Weights of a small GPT-style language model, trained from scratch on English Wikipedia.
Size: 10 layers, width 320, 5 heads of 64 (1 for keys and values), MLP 832 SwiGLU, vocabulary 2048, 11.8M parameters.
Architecture: RMSNorm before each block, no biases in attention or MLP, normalized queries and keys.
Training: a variant of Adam for these matrices, 556M tokens, 8490 steps.
MLP neurons of a small language model. Each row is named by its layer, matrix (gate and up: input weights) and neuron, and shows model dimensions 32-223. Each number is 500 + 50 x the weight over its row's rms, rounded and kept within 0 to 999. Numbers have three digits each. A neuron's up and down rows have the sign that makes its largest values positive.
Before each neuron's rows, "fires after" lists the tokens most often just before its 100 highest values on Wikipedia text that the model never trained on. A number after a token or word is its count.

fires after: " " 45, " un" 4, " M" 4
L6.gate188:464379498538446386490516472465539473488456499592457478479431541510471419535515455618485545456529615487507572592524442408539504451406494446537482415565549513452460484424477495533440459571543513510525513486517443523411448555568367602560488515472465461495505380495571553470554490525473530460444501515469472583447460384471494441566540562498442517421469557513470506553529481523565463443478541505475585445520446504547549413541527515498564465585502450601586619500563517517530467449563466471576511603540516548497613552480603555508456529589530481518450447520449555490546533499487581525
L6.up188:444541523568498398506488539521613502498543594475415425551482435566415490633506589479493445472443486483489489514457509458519584478516501489471478480429398447469551482523532537538494442472537532446503505506501491459498458522465502414586496538579422578440469470455519511504566451477506449537459592446550478420469387505485580616585572433515550521581554526540554470502524528528495511533470464453524533554476491441540476506490504473399602539631442454521481587549469465504583495511534541506491504612532550520480520538492522538565556418587494521462368492455520500543555509444498444399

fires after: "s" 35, " G" 15, "as" 14, " O" 11
L6.gate313:550522418478558460529601497467527476504571507480466405528551504517509587488524517532475498491482558505470573597582441457518432485425493494492511569497486541458493482510453471497416415506470522506438454512495446440488585489476464547564483372517468505495567441522576466485543549485576483532557574543522514475399527523509444479455455510547506521407533528533380429536516558470484489519624508542569509589627529483474447495439495528587579469417482439519475508630529458516453573460445496587441523468372640523531529529514534528454503490543558549448487484440449497512502579531435527485
L6.up313:469434518477428537559505609546497463507500417558449522473385480532624541492469469560538455546559554394491535509484484515436419495439571489464518569520352478502523433580602468549506540472540446484471459480572521558531485455525466521545483527433564455493497465522607445417582492495532543480482490522518464558476537547541609462471476524499440495512614546480418558489453419442505539473461460493514492518507478582498535592483508570393503402492450485469554507497454480450497521479525589535453498584396567664501503428516512426570495465550548452467424452518633594504507528422516483439

fires after: "." 57, "′" 26
L6.gate596:508391486507459449574446542508552544450504532511529496528526503403460571477460567507500551565561564478513582511457393478507481459491509476509373459528556530461546473472374456491540470490508546468495463510499488510589554528486553513519573523511515483494410438445554597515482513537503420544494526530548492477474419581519493496526405593526552493515463577412546495499535429505519534395503568570416669411480421526588458495595593488491492457526479460558533520547491529535508411443497554542509475461539413660519459473556528479470500533566500465536500464507443514554482566485440401444
L6.up596:505549501511489540414414474536467496482461556511502466452496603534556429525424464470551500495532567474429545491572468512516573453499470463516485540470457466522434548524533523462483513497453534455527471513454486549484499420548415495512387469560509587607450503536500481467498441589582451466527536450470447449596561523489465512520480524449432507554469500544521511525587558633491406487493463500449475549400445447454547528441453473447476608527545601528578498514480482508518504476404604475522410539428563532448401462459551479529534428402447465552580449507492423500549540489500461590

fires after: "---|---|---|---|" 14, " Ho" 13, " h" 12, "|" 9, " M" 8, "s" 6
L4.gate612:572490452518547513573581542492491372453508509442561525428422556480474547527511507488477510547544403466459416483472553553512449478386528511428452482444485534419520499525526462499473481477539487562525446559481503472404470381468588538451516496501466432397401511574563463499517413487482562430556486530587461502569537481510568542479464502420481507510540573468485556538398581503489485539600531523471423487449450549504455613551500554527445438587546396493538557421419530555598432476573450523468496571533537422505490447430508553506434453407526501444494459561570476479492609478522401385
L4.up612:553482373513499598402544525558507462400503533597456581409457495423477474454449477474542446532533519534478510510493440502518525546514424467460471513495444512424437519597527491457466509558453517574556528621615442453489500470512545470445471523518504480460453531530522489467553556599468509464584439481525526567507491492568488532462470442531470447433522448470548446492523502582421493537480522509538430523496445367507483512606524395486533535560486478519534512520497501472523500505514448491604562508535522470380467475430525467497526446431482515576565563541526470405555547501468558472

fires after: " At" 20, " to" 11, "c" 10, "|" 7, "-" 6, " pro" 5
L7.gate597:499534494516443416503560464417484483555438418511521482476523411503450477470557391419506543432468441454404524503542528481505563363545578568429516463471464600451497605554538504524425568527493386580472406427533544483558535567509501465510464435547519478515472495481477552506535569409409541446548518472362476503467534445515482544467421552464581491548520508513459533483467393563554517536529484550555486438557446470504545448602561537481491471479494432435506491512461476488491425542560429625427540525571542479433453437465480461573454559513458562492518428451521513505510594521481506503
L7.up597:496496419509560492431451496457502454435464423513472495442501568474535477469533535435503580568548526361565378456516524522560527556491480464421519558548459445516475475520428466458448478434440437448525492486427469541546487480491544523522437565486529505468423435488398510421468517456535520503568365480485452515459501593456553508513454487430459397450484471510477501494495512432517535533552442445583450570506410518481506431498475594433423484522460530547528381464495488559439520636466449565508589503532468477538481444552463449449454468456452580472522486451475552504477503449493470506

fires after: "\n" 35, "re" 7, " Hu" 6, "tion" 4
L7.gate700:547409533409446461440491521482449538443430479469508533446568560550465563545584457515461540501493530378503512507536518503539554504560462513524472451510380520471547517505441564542438440511532540514495557518501559447457519492552379634533459447416505480413606496591486466562462514533517439571435470469492493514440488555490550511439417528420474498523510536447508500474471544478480555437529448419490488448452528498442512583400527531406454516392452494492402506480463529486586509403462426542488567462416422515447510452430557479468539542475541580485520466437482476647488515476382502558
L7.up700:414451520420441481437451501489515515477532487550503447445539568571507504566494447489483493503481529488547486428507476502462496428554520480488542420455479606508528441486559412535535495529437580566405595476560406520470455451466426507446579604447471481503589449430594452472553509420538500479481533536506508487435589571498596526480511549537497505585544508570487459552498530608508474579573479548440411588528456524540497495448422566523509561557449472539602492465496550488586556497569448529577457519544440509555465464549517452520563448547533579501565472493449506449509416504578524584

fires after: " " 49, "e" 15, " ex" 9, "ne" 4, "equ" 4
L4.gate656:490469467495565415509561523527510543572523519507465427459471524438470564398592504459607505558468474398578604547471540527435516579492484495510520357548484526581468544536466633523494420606571488542442532513493545532474482472462577471533480545470482515584574464600513508513537523429572571470516436568499494536473597507480548502592484485457490570473423498569503517452418475420447431478506520615505484440478544501477453479442533489558481519395517503477538470509574478505525459581510469486502450538507442429574445532453455457504468451459540515470593469496551499528505492553529542538
L4.up656:440420520495502581523526619517551462531552435518501522502548462421417474565431486515526495512500548453451540566607393395585471549465402466453499434533454585504456545536540467410554522512451458446488437435457481609555545591535498556418504428507440485471473478528459440558618532505457500512541491598509569459431532433492477475493544526547523538437434496543442555440429503497480454507512570532458444570493514561489374541494514518502547519535467565449545482508496551505580528568449568405566447441511488586485492541487557594530463466520460522428501513519512469410508494488455646501

fires after: " " 21, " c" 10, " co" 8, " un" 6, ":" 5, "." 4
L7.gate633:592490545536437512500519497488507490484537487512568534550530441540520528480546524410541530467569503462502440569377427584480562534547514571491447508545422518474471503447517563547469481515546482576560517604549517468499487512511539575452440604461537559482545460525528487504481402430510472540440604559443486566477403481437470450555424563405576476468585542546515395523389510397518477479440527555452493459527498477454498539572542522547497416530585480498565497408443492387590562481493582483435559520563490529511499439491495497493528454487497499535442438467466523553469504668456430540
L7.up633:465488608458401535547548494507460533471534439487475471512497442527399473524550360585534533552489531466525438431524411451420463486486557490527488551446570519515527525521400477469616478477619519542510453536466427536493547542531494541378536564464412453463556605449476512499422469442450542500486487470464517555448506474460504517452506457440526605529495525457530452552351476472492473466559532511501425494561440493465522550582535431511554468514558428592512548541453440460472457494524606495443509499603477552490499541540487553499568518544482360490501444506523407509508489538505487492

fires after: "ho" 12, "H" 10, " On" 9, " Ho" 8, "o" 7, "re" 6
L4.gate649:537485537553467538501419548605444510524480528557477543503500540509553500525548546573547477561508506509387463483449466518532483516511549557580505467449531503521629502524522467557464562498425560432570488580560478562462585504523522516510468569497477516531467495475453520511574474503508547493611498405514463522389505489486420599456485457392506485480500463591407426529424511637491492482572458535537459455474499563561455584444596540595503498434529483448603586505546519564606480537469566473495574453533531552494561438476491545550521452395507493420489550406470425523558581508569478439
L4.up649:540576506623527552503514488545445328554464441458461469448467474538471646414433544436436517517457531509499501419484571531512538510445474510465538526489539508497563576484489499508497367445452386504469535465562500502461575469559503455509435530549526479430568571533429421480452400434510502500543507479502403540551463542494517520549450477507494491520497490411489496456511519599522490589451482416542505568518532491530525486547461523533436503562537495562483453437401424513481562532527418497488465425540469553501408521479465559437488478373482494378465443414493465509615538563445570475

fires after: "e" 26, "E" 8, "um" 8, " E" 6, "pe" 6
L7.gate255:499389524539474462586528473655592419616492470498487487486440505536519494460519489597611480577531529494478534426495513499484430484541476452471423479450547555558612544513503396642394464544486566527479506603472543542469555511483468515517519481513535553560560500516595461516477586505476517497578543413413421453532561509497485494427508403494535553552515510410535497507460502527478475453571538472418618429491490432440502572420503516515491559452539484513561521516456540571513524446464550524592535487399479487468563529421501487540515517446537449547459619484512485501482523443547518528
L7.up255:472381505549450473516541559571454502504488511502566531585435522407577522540562502433576539566452559496541531458484467488518514518488528473450509500477447556505474512513480398506502446506501554464527549643401549585485449411475523557473465524475440546543464427476564429478611523553562497498499531476464460436481503507532594523571453365536460527459585562477466567562479483546567511489436494588535447430529518419524540502464471508389510515475498457484552534548478440473479397481538482503493600565416566449433527556506502623533510506556476457457501497457393511442547573465532515543

fires after: " " 26, " un" 11, "th" 6, " L" 6, " not" 4
L7.gate786:536486447464571545535450497511595542462446461467527503492509496507435404490559457570527464524563490418446510573417493613467437520481390559516419418527525542489475443421511484549469481538495581633404482503516451527523446461568531443512525525537506455556588375490456452590568547509477442542499542503505423533567462446404465586513574392445541571474532534510506573435466598408509462483451445471424512557417487475483456333486509496578484585424588486488565572526485537499565559507410509491627491499507513505471552499483486521472602465532464505541456487528484488530596540520529593523
L7.up786:498537507549441519539542465516539471483508544514596474532528506482499617485494473426486506446357453468455453462512484519480494516519453517503446438511461515522574479569431531495590556522513478482470549518437497512535468496551430532549566526470474468526456466483526514452468495525524562425557562556483508461528496456440543453455500482536514415499463423557497544582409432430479574555485550447545519522448479490443523461407475535522528546504475520422481529598486554438581434598538601615548502406469518567416498511465446481453505589456514546524465421504413567534498522520462513454

fires after: "," 38, " is" 7, "-" 7, " was" 7, "\n" 4, " w" 4
L7.gate664:542468414476453341431514532505477547521417452537574613554425520570389550396484586575509503525520461464422426514469499595469578471453627531531492464489564540481569493539478482501441458624541550478526548506551451514457475585433587475464522396490570491537412520583510501578550427443577479507418537596446492460530454499501483504469558523555545395551508544555463509380513573424577487490505476477573491496496493483436519499449482437483546446548447485478516496605563430412452470548532539548516515521476468483489500459492491490532459444559505521492526469433501458463416510544494483538
L7.up664:478563500483487498434452433460595457551490431571412479545450448537495500362472503510557473588484638521526501550524467521522469495445558564487577504586493445447469439512423403510471499432557492461521546523386514532468496461463559485439451419443507464551521539470502522493479485493477520505434485458480507465444542430531544537558499460502536441465623589408577554558343545540410452466500544511504488445543464537422504502584517441540546537500573518535479486544488541410548555541542584457485519488497516538529471576511491483487619518549485498530490481512522500571525471470536461530

fires after: "|" 45, " |" 21, "\n" 5, " T" 4, " f" 4
L6.gate638:484474542572480541563485499506455548438507399505534469506490587510513536527519491597534449500487586457419560508491482419416518526461542528485538412422571460469558595522367506501439492526448492513539493470452384518442505494443562517515494481505449549471566557486528473506471462542511501644403577642455530524474499515429439447465585471518500489465468518432516477417473523449432502518421493491509442450482499549457503581413549517510395450531552467491455528424522556519501466533475440567498590551508588455498547586443591449464492531511475533489512501540448419603506480443400559469
L6.up638:505496503511532501497461666471505463508491502394488425430433506560562519495418418518499493437523465420483518602414564470417458527534566472536494522533490529516554493482483448588411580446519404409398471515541433643501541527473593513532572428533513510476460580515542496563448559563555461489527469480515550520501490445517420430507464504469472497486517498419515561468503497572526562565518459621475538464521550518437528490497564466585479532493515526450519564458468510503446604491524550507424486561477499487462620542413513489524456479487443449462387403552487478467520520488550394561

fires after: " " 71, " 0" 8, " 1" 6
L7.gate58:505517529500494508534508540564468438548389453527452417460541498418476514494485446596494538543471596502526562579501454487495429561507434464440495475544471519475505467542501525446549401573529440516408392524481565535459560533364525607530550530471491466466508452491564446548553492531471538503464534471568505563531563579502543558401572621563430435523535573478521466492416455439551461536508541490510506511540380470520505506537481558431592483578531508490532510558472523522544577538450416414545548437419458524452577463472609571420492457515416595392556557483488480457464534445480510542
L7.up58:484549412569430511565553528496476473462502479501461495466544568449476482454582496591537527480521465484543471507505515396450501526396453535556458473430394532498443584485492512493558464490575579507460481527484591508534579531427508437505479473449533515487458457572437412466593470507538577516499596433476542553460519483416529506445562591434515497436516573598483541550466428426493442549477489425524501431485488528485426400523548553561448368557424500459521511533519537523548454577496484476496502415553619565547536489556452512546433478506511593451486450504528557433546637433442490450

fires after: " Di" 15, " E" 11, " ex" 7, " Po" 6, " co" 6, "M" 5
L4.gate373:629579515480505553582467563463461492488514452491512501490586467535450444449534410540537527451571474469560501506498553425459527509433468532529422545598546539506503481516543519433515408550579524529454450525498532418436509467523513521464521481479609546386469428545357547549529506420616539577421452451460491456489451505549422511558418544500494455525523423555467529529487547449515568554462511592438485546572454499391466471633527450488488477520546446592518560450483521456522490426532537427527544441449507525494431449454501436599449526582478477492448524559508500507497542510559470596
L4.up373:437529459451529538603497549373470489607520515475571534394364484438523491564556562506501584433498456438539481436539476449528515526505466530438547461425506492604601467431459632512456567574492521590556581570466510521511509520533394463514505556573458460491499613547544472489459515522539455534505494593397413449546469541546491542435515545569529431548575456571457553369500536477457461522401583555442456434428513509488658492456513460606549495509494478538480504520516524465507504490503455621386408466504487569407508431467518498439507560561565442426455480477474468489541456594522479522

fires after: " |" 28, " Mi" 20, "00" 5, " Win" 5, " Wa" 5
L4.gate690:569538553533450501590434487474598480511545459453543495581570483435463517564520467566529507602538499393522467515380501585533512518465515581447428501475508576426549564534486466490446464487523465483476423495542508529470509506561474577451509533432557446570515425459542536537463574466518432450501509419571490463443563527429536482499511470639442407474582569557456462423484517497502406484550520424530534482523394417497490561526541466452502537416569523560583469561453519473517522478520524507569592454546474576492509568440507452521482475504487522523554541470561425512570410408470500451
L4.up690:494557513505472547521529551482506487508571451514462485518540483400527468503451508549442591537493519424476523416354529475564558505488525460480496562448511554449459517627519492503485375402585492477505527527525505538552469452560537554471489517420456488523520500432518519490490470500492486491439557479462433436565517555526485491518506459684521419478526534554513528493504501485480443457484495408500501512512460410484574501530492591436493527405573450440536508451554532420503516455451506567545554566523471503560467598487455485483405527519525444439601532456543447504562464459571474484

fires after: "s" 23, " S" 15, " " 7, " h" 6, " Th" 5, "th" 5
L7.gate169:525484530568492463492401532451518539523512584535486592548515489415519493503498622469528520580532398451491476516479433548484397620551474536523513439464534508443579519532478545444528482421560504507416454509509531473611469492570427513533540426453504505470505472562496501496580544451467467611536472516445459569520474554550446543528448446509499492454534531502493517531479502531454474567509503455477540526423494463525512491484563503429481445535439546498557540560547469678550408553491600543498605492551499527480538571464537539490484519538524547564525583505489460510559523524475541581
L7.up169:487501438488486511396474458569537468433493554409525457523587604447429564593473430530512542504445488436569526465484490515564526464550538480535372486538523527595558507572427446512522496484378550489512546489512381552563482487489479546577525462432506593505507438418478475441560472518523503501502470482500510466546590495549417489417492536488392598528562471487562550567492467478516573569463537444521526484532524447500520454553501508492557449586519468477503486598484546572580547546593525426554422423500596364508551447491440546484444494483455497520470518504537503491512534440450475490

fires after: "\n" 44, " Du" 9
L7.gate433:621412459455493481474489506500548511429464429490589641442538471494495535620512499561500444561514402465555525562429576530487451535574428515473587476511484494481529636473402507535497474372521486522538525584542519534488541437598484494540558467551557426551445533570526582461576511502525459525560523498461528483412512558537503503588500506417579504505599508386425494555324503540531562489531477534439457402433429528453485447549530423480478464518435484535445553535448503441477409448556393478441524513497532448475469416517507563521500552553582461466481607465509558550475510464541503599
L7.up433:464480492521539504525480551441510513471461546487517470530553528521480545452432552488525541468413540450534411471527535484438418525472466503452534398495537499537518615565467457474588469460500450455484450477521513454564466583530500467552507610495463443476488461453525531431422519458550540498528597473569523483497517521552474432574511477516518529512542492538552514480401473580558494619529551482566417466484449445510512478524524427621474520512493478508651449531434465408576558502452424510472511496615529536525420562515522473436548380528537614425460464556591427498414577456523464476

fires after: " d" 23, " D" 15, "D" 10, "n" 10, "ne" 7, " " 6
L7.gate395:513569605550495434520469456510478475485523484505457489544459511587523514502589516490579439498504444431496532525447492471495480510511437470496467557612433443469488477533498574543578398511518505472531335454617439503483580630397470486538461454532443468494468510536445512501525506447492493542511557522505519532431493529465565680590436605467515525526503523458533422519477473544525491530537537475535466459604546435492529435470591453524556533542530571615609505587441530547595474418566581582556470482435480408430503611495531558510454465582550483487428578478458466482484578561516573558
L7.up395:470507513513551454403500545461400439451499477440472482473418485543542501437422503520464501511403506551444540621382627542524571488477474558617543530491552445533441515499432496448549484510483542529461498434569462519512578549457533546543434452556468480501540544527554401500479467627570507515493418485474408487491507495474558477476448469448541485459435567577512647520380520574530550509470480492556525457579453403455430559491485599544432494426508542479506518506553486559492439525475551454637531510432535466481484467484422511457492432461558463600463540417529459496509445507573522544

fires after: "e" 18, "y" 15, "te" 11, " no" 9, " co" 8, " E" 8
L6.gate73:581480436524496548561484569431516462521499385462439476458430538465481483491545397535540477499483594457498492582512498479402488594541448669474438447565558542497548576411527517484540539494527505482458509523396497458405458491497396529426495555570491554333500522557469550501509512517443539585492390509450530521491545467497457537388454453467493443515529484511558500419448460422509574516549513529502447602462428478519448492482483467468558586492405407428531586482415504477517485456406510484571541494500538566522499512473543456420508514414576543469468437480594439457442448474534504520
L6.up73:558554436481485525450601401419502514511573469540487466537366514463425533470509494555514516484505634568540507422457403417527509507423505525404524514529480528411439431469476610580555478508549504552435529484412500548504447484455437456540592466446524540451552578559466523517479466489488482427476539616449428599517462542479450493490500468588462507495596497603459588498475567439499560424549513513500407525494458580513498598478536534493579617535444497595519514561480455499527552529559531551507555490503408545475490513463516398409519488518516507468412524524441498430488434371430518518

fires after: " co" 28, "ur" 10, " c" 8, " st" 7, " Col" 5, "re" 4
L4.gate197:500487467496490570461480483437477444477524518547572477461443574495397481457537503494534593526532530543442505556455498486392501561481475525485494462569461516534521453486511507451495422459554418506470470499526494510421475505411519653485497394519479488508552442509543587443563501425499476395611428454524531590553489448448401496446577445538514488502492525547577533492589473468456424561458460588525463491366437528561454440426510546512480450521526592496552590398523571433535409493570444490603499506547464426409546489488480489516496539540630483451451404567516472491504519485432462604
L4.up197:446511489479517544482458625477514364439527468550557517469343557515492579546497586482474490506386458514483439496515432398456503567398531507493527482546602562475505533446510563501552444488546560515498543535540550442507443542473502471494505538517498521406539643584450427498549491482548553556554437499463558531510465560540501543469519429493585579533463522504449488411454516544442538477498493563439516453462535515598483493541516543586469469494507440471474541557526595461482459509581506596482489459467478538384496447472445568508477557586574485459600457487478533537473574378500515418

fires after: "e" 15, " the" 12, "an" 9, " Russia" 7, " a" 5, " Africa" 5
L4.gate466:518487552453459462508542506435457539532531516496487558503494467617556431441509422417602501488462502531461504480437501610499538551380452400491463498510435584470527581505534548512528501489474512466503424540488404429460546372500474560448451512446487548546497536593454461494476506447416524519498526485579485476454547529458520553557595505477496516483581532505545478481481463504514451453541461487520474438486512368491537440442506484552450424461529427500476501497467519533421461460518439523490591581553575480474513481533550548447422513484614491501589524527563520523469525571447444495
L4.up466:439476544596526531589569555432582434432559549538556548540477570537490605510434481492505441559506430554441529439583494461444606445574486486562473541520470436583553550471535489608494475505418553480480505479524415536459523502483454420503516443448545477457465387586520468524545500521401443548565518525514466432480457475469472556527553551534486490511494560385620535517548429457498492516528490492471507550513476581407540484492492544591435495502551534490515558533495429510598506441548489461547484560564561566481567538517510531473457600474558545563471458516466487431509510516438434543

fires after: "\n" 61, "," 11
L6.gate776:568499496529456479515419444473514428530465406577537496559458572588502532524513563548507540543568512484402538583467406504519552528575462538413407441492520490388497499436475524506431423510466514451548464614477515511451405442546466547553509526443434383530490521492484508506516499626457532436490506475586469470460505491469452528466502424574507471521494567493526441404404427446458508504542608412393561611460525448420557583467535517516524597552503451562536533529415519528569488491433467572533553502478560538509452506505481575465459450477574476472507475437499506498452533580547507490
L6.up776:539478566476479469404543432396514472493435433503538492559497492489483522546469507587487443569579490503432607596498491537464426555497419475553440450393583526466495563515510501528434539469479463360459463601545527486538418515551551553523470498472472437469451524529477537495502511496420539531501456549446465482506467420510545528468480517446476537457520500584517487463429487517545478602507503412503397566484489468485488509519495465531552531587532424572562455584508515557489440513459532574564499505543557453447414567506553485456523423453477600412398497452508463578493542527591497402

fires after: "." 35, " K" 8, "W" 6, " B" 4
L4.gate556:576480479548562456538447500453467554489437452516496456523573485487494484644512427522465565548500427509452496629475500395539542440516506489520469514493381487463504539573477535503487427476466525517585546480486515451488477550548477598419533504479594520535521491546466513555510466568418480424479511550517478485501406555448499521531435518429594545465540499527573548522538466461448432502496576574469492488470507521550585477637449602459444504579450452529485480506492527555511513501478480485548432482542440522504514530509539476493481504484499378526575490489455411556418446517555483452
L4.up556:443454552504536538553566533466453492468603456498483571549485519612485473455523501513454463452548475546452544437477442531390497440657465503530498489487557477499383493508509489470493536561499440472528486519402572506516492476430461494497496497518532423470652492526457595484507515523581439507449454457443416472490483467482465459481456507461501467459603484517597430435508438590517468489559521512459502555531498528412505421521439466494520535461475509562542477498496408484562490527472480506476513507427505472493572441535487401525509458469397480535439452456428552530592471464569501533

fires after: " in" 26, "In" 22, " In" 11, " 1" 4
L4.gate803:532581561518474553481429537555530487542387510496535546464475440567474462513544535455538481441533489513475497549457424581449518477460494515411538504491593514520593507491517478559466543522475470593423458530521619494522497472487399551535528455554513508499501533471490503520480442471580573435608460544480521608524485458478507552544448456452505486488519556598482417506487488548466438540505543361530524512558409603408479527467495525511576533538547510425565566507342527498491490516504469456462433495552427448465492497499400506421539448433432488430456532483473452429514512492513496587
L4.up803:445562458566502521536466586384427476417448526426468594402496477430517463518455507446523575495511458576525457530447514471526467407418508548536470440487568585465486482529491528514506501549558552489476475438485550539411520496545402529492505500585343485527570528506553471518429397512554482504493519513435454484513540504473445474634473537420602585533489527428456534517508521437545423436444466447519493462489474531473512528431493578507409408547583458468540672551504448528471467519499530459517452478477456498528536492584457476470495457449531524464477437511521450485492529436586491544

fires after: "\n" 87, "|" 6
L7.gate683:564435504537434346519488489522472452518439446459529430538501527495545518498501569491461483641516579476494565569436593580445400421485471512492412445485503479530476422503481518463483495520521534556487437517449528503441518603470585532499353500470528549542518538528468515438475539500456469498571423499422378581537492517544433446526508442485511465494452551471527541452520481497545523463482536492472538396504470498543507478531514370487423498563486537475454494498601546565499517545537438553497463520574576521447559420439535492516537474553525494481549457491462425548467445553467463541
L7.up683:542499491478426548480445564523555437592572470535514526430512514584475567477507424567424583476520431605539540496528575451574517541605552485510459540573485508426486515529410367461430516425480571500602495476406542505544469491398469534528425511473540478454466531529459441528558507445602525451484424573532513536515505454469544536487497484473519465484519458497510498525422490609517464521477496543400477517509477574525431420495436484472520540614507542478585455494461523538493450507475489511576518489538509481665545558538487494512465472572446535432468533483513508456512422504527518531

fires after: " a" 53, " " 21, " su" 4, " F" 4
L7.gate269:466523467488545492486423438534507439549569509399477603553567447405417472619518428492543510425510465554572493452529459524584427562575465480524563481435485515515486509543488621538530484448511526393396525542485476448502494521415493455401497422463478549451482475542487528436553490546439513502464566487515558535507549586398463591445491468528491505479510532441513471516383481464482472421488501534505404458479531482517522595525493417574511519650613555428394511533443611514564426431529502450441502522484539472394573516520482558461441517489564550571574457449553474550473458512403521571
L7.up269:430437529513494494390505545487445482578465450468472450489442424469467473500427626533443467515481589487559589530420542424480370533561458580503456441563478517541566391486429523446435506501484500587442541521496463398553509488510453485491522416540403422510517512424572564458494504548559566517456621505428576406492392529410462537556420534468597461409512515488434524501468493440561512520596532428517492519453513526423568517525508490526477570526479367481437532549496533491548511546513519550450537490462572425457532558561486423461579531513552533507400459559580507472442514457528409505

fires after: "it" 16, "e" 12, "l" 10, " current" 8, "ze" 4, " previous" 4
L4.gate536:477532489514504438586448569534498496519571513502555498519574507514513410444451421441507471492416509472491537518562603482591562398448541536518536421491464562511434550474510417493524482545497520502400493523466508521428461444476581592457439437542456540574480504522461516536477554485457497417541512450565500542552538469545489502499517591424437439519568592464570434488522562468479432490550546537526523426551530501436455623450524484440449388539500513567515446528420523501643523506532533491638495574583613469550517494415615535431483471578524483604450446532486438535297512579502498514
L4.up536:558567545413448516576505502519488403629489550505530540424502476432514566437498462586467433524497448518456505537544470458494547521513572478463487500503462499530504534501500432436486569484508513528505508450540489451448457490437463561405477559562426421513553472467433565502529520600578601495562441524523523433445463542493560506506528463548475502441504455541520503567523481569471513513413486462505492439448435555419556471475478464501501455629495516481478512593447519467420421416432528471442592427407506463441506436499456438473609455506459530428490482494527517580472564497409452522

fires after: " d" 13, " f" 13, " For" 10, " D" 9, " event" 5, "\n" 5
L4.gate31:520578467539516485450511561511531508485446518520528427471496500480578433607458598506563570498509505496480469583415505399458496491602499599522522536526523516490535521414567497458521508432596404503490438529540495538517556499559313578485439508456513501555549454403421504546545576599377505489490502577473448503499401459466471443562442502519486484462562503436529462508497477479502519558513616487607583454591386480470535557504474406533553419470486497564492459584468532528491454458454587611545564436491514458455520529464448491464422416561530450476391490497427531507533484509487481427
L4.up31:422469472522450457541448592524499477560455578426493543454504493524561479436554458465437512547438497519466430549514432408456550560565613455517553455595541439478469500388424583460403496482525461451481527459373500495543482533484551485564396507459395523503560439526487551516449521530512470452450601481482477497499520544429522469440511541488478435409591533474568468488386526609525454484403557487524521443504512461483526506532471466600466525517475537420535444441407512509493449475545452482463539494391460511464505542503426376568519430541507482469525449480394561460509505573534523522

fires after: " T" 19, " S" 12, "al" 8, "k" 7, "s" 5, " Ko" 4
L6.gate730:550417540491546471492476479499537550517451598530497560454541482469520423538526504418536513505448483506417533568465482656503496564570558483482411498526468493469575519507478535536421472418641512544613442503499563510565545493513473547421522502508497521581537415501457466446477502453476549453464471458543501519447485529429397463474460484503496509541539497449357510561477488527665531488463521375574552584532491548540517509520519517552473382526518497510502556536493472473510512524584460480442455518534440485489604451562581536458491604552575553531541563459554480550508516513497462488
L6.up730:418503485475404494563440553511499480518560514483525487517521473529494567465430526509534578565545556493494446533532581549435501523547565525525459544472393393407546473509475481467476497431620479409527496404528493516497485505472444541541502632546561531520470464493542549435474532488475491535508504505484471566452558484532448458505433412446489417498564474490427498510515480527550560382586475488478464540516514521566525407433469477531552504442545505509383478508535569551469452506412453472541441610482468506476403457431546466416478511585437447470425415474375578527498610468571467476

fires after: "s" 42, " O" 6, "c" 6, "z" 5, " 2024" 4
L6.gate660:541501509564537490522554482514495456507536539543542491453527398482547560481573525509528517432442613475412530634433517481428490503448418513454514491508467575510531431514429471463494500460434485470549438520604537499489532470479478582563464474445438502473490474498397581519493482496576531555564559437495463467520453513481499493460518416367623443511546552537490416491407522432522583515529454545436444491486403436541412515457547571506516487445457607504506468477428502502525505417508471575396584535535504511513399525485512530558506554524559592534569560483485532503569501518486564459
L6.up660:475594367534490473467486426496476491462559525474435495566480471424470528573483543432501425450425548408449507497501552465502548489365465580515443477555483517463539533522439478487492503474445502480534489429446474537483516458461521533501428555486459455450538536498453505566468422534427570439497574412456413495485539442540466430479520465521469602552578540516568512447506478457492577490397521451557552497479474522386548515498488559433443372527538524524468573614433463572564497424458511591478472558543558536495420589525502527506514514448522522488524368468571450539479515534508447470

fires after: "re" 15, " F" 13, " On" 9, " Bo" 9, " f" 7, " bo" 7
L4.gate209:396432455406563484534542484505567439492486472397537476513413505506551607549499457383585530529407538538416611549540559486491566586445618554438412487355555493615498496550440478526484599575520550427537499568548506422467533471506477477461519528524556413493485509513501482501480533445529528507524506454503458510444521417478488512516489530406568509574586501547526389484459544506423546529623469477577449481529470534529498473414523558510500463467512510504519507440542441517500451464483556552524538461585601538492557487518433512598467476382558565489568532483481430532536401516378502459
L4.up209:462575547420503499522406506580511518484467442450464422455554536597529433467457449448512484554470486543583505394517393480508441510480495536537452502472481589424536539478460467483500446516520525548561506545527548592517534563398490385556438491520490430445453475525430480387529536497573569583643547546463485453449504430478491510485464519519516392572495513429419567526486512450460484495454500401464574484570492416482441454583510536472360530485513521574578553513571465478529526506492446418484392507533553429489615492413495517491384497509526491469583414504495524478563562517529583440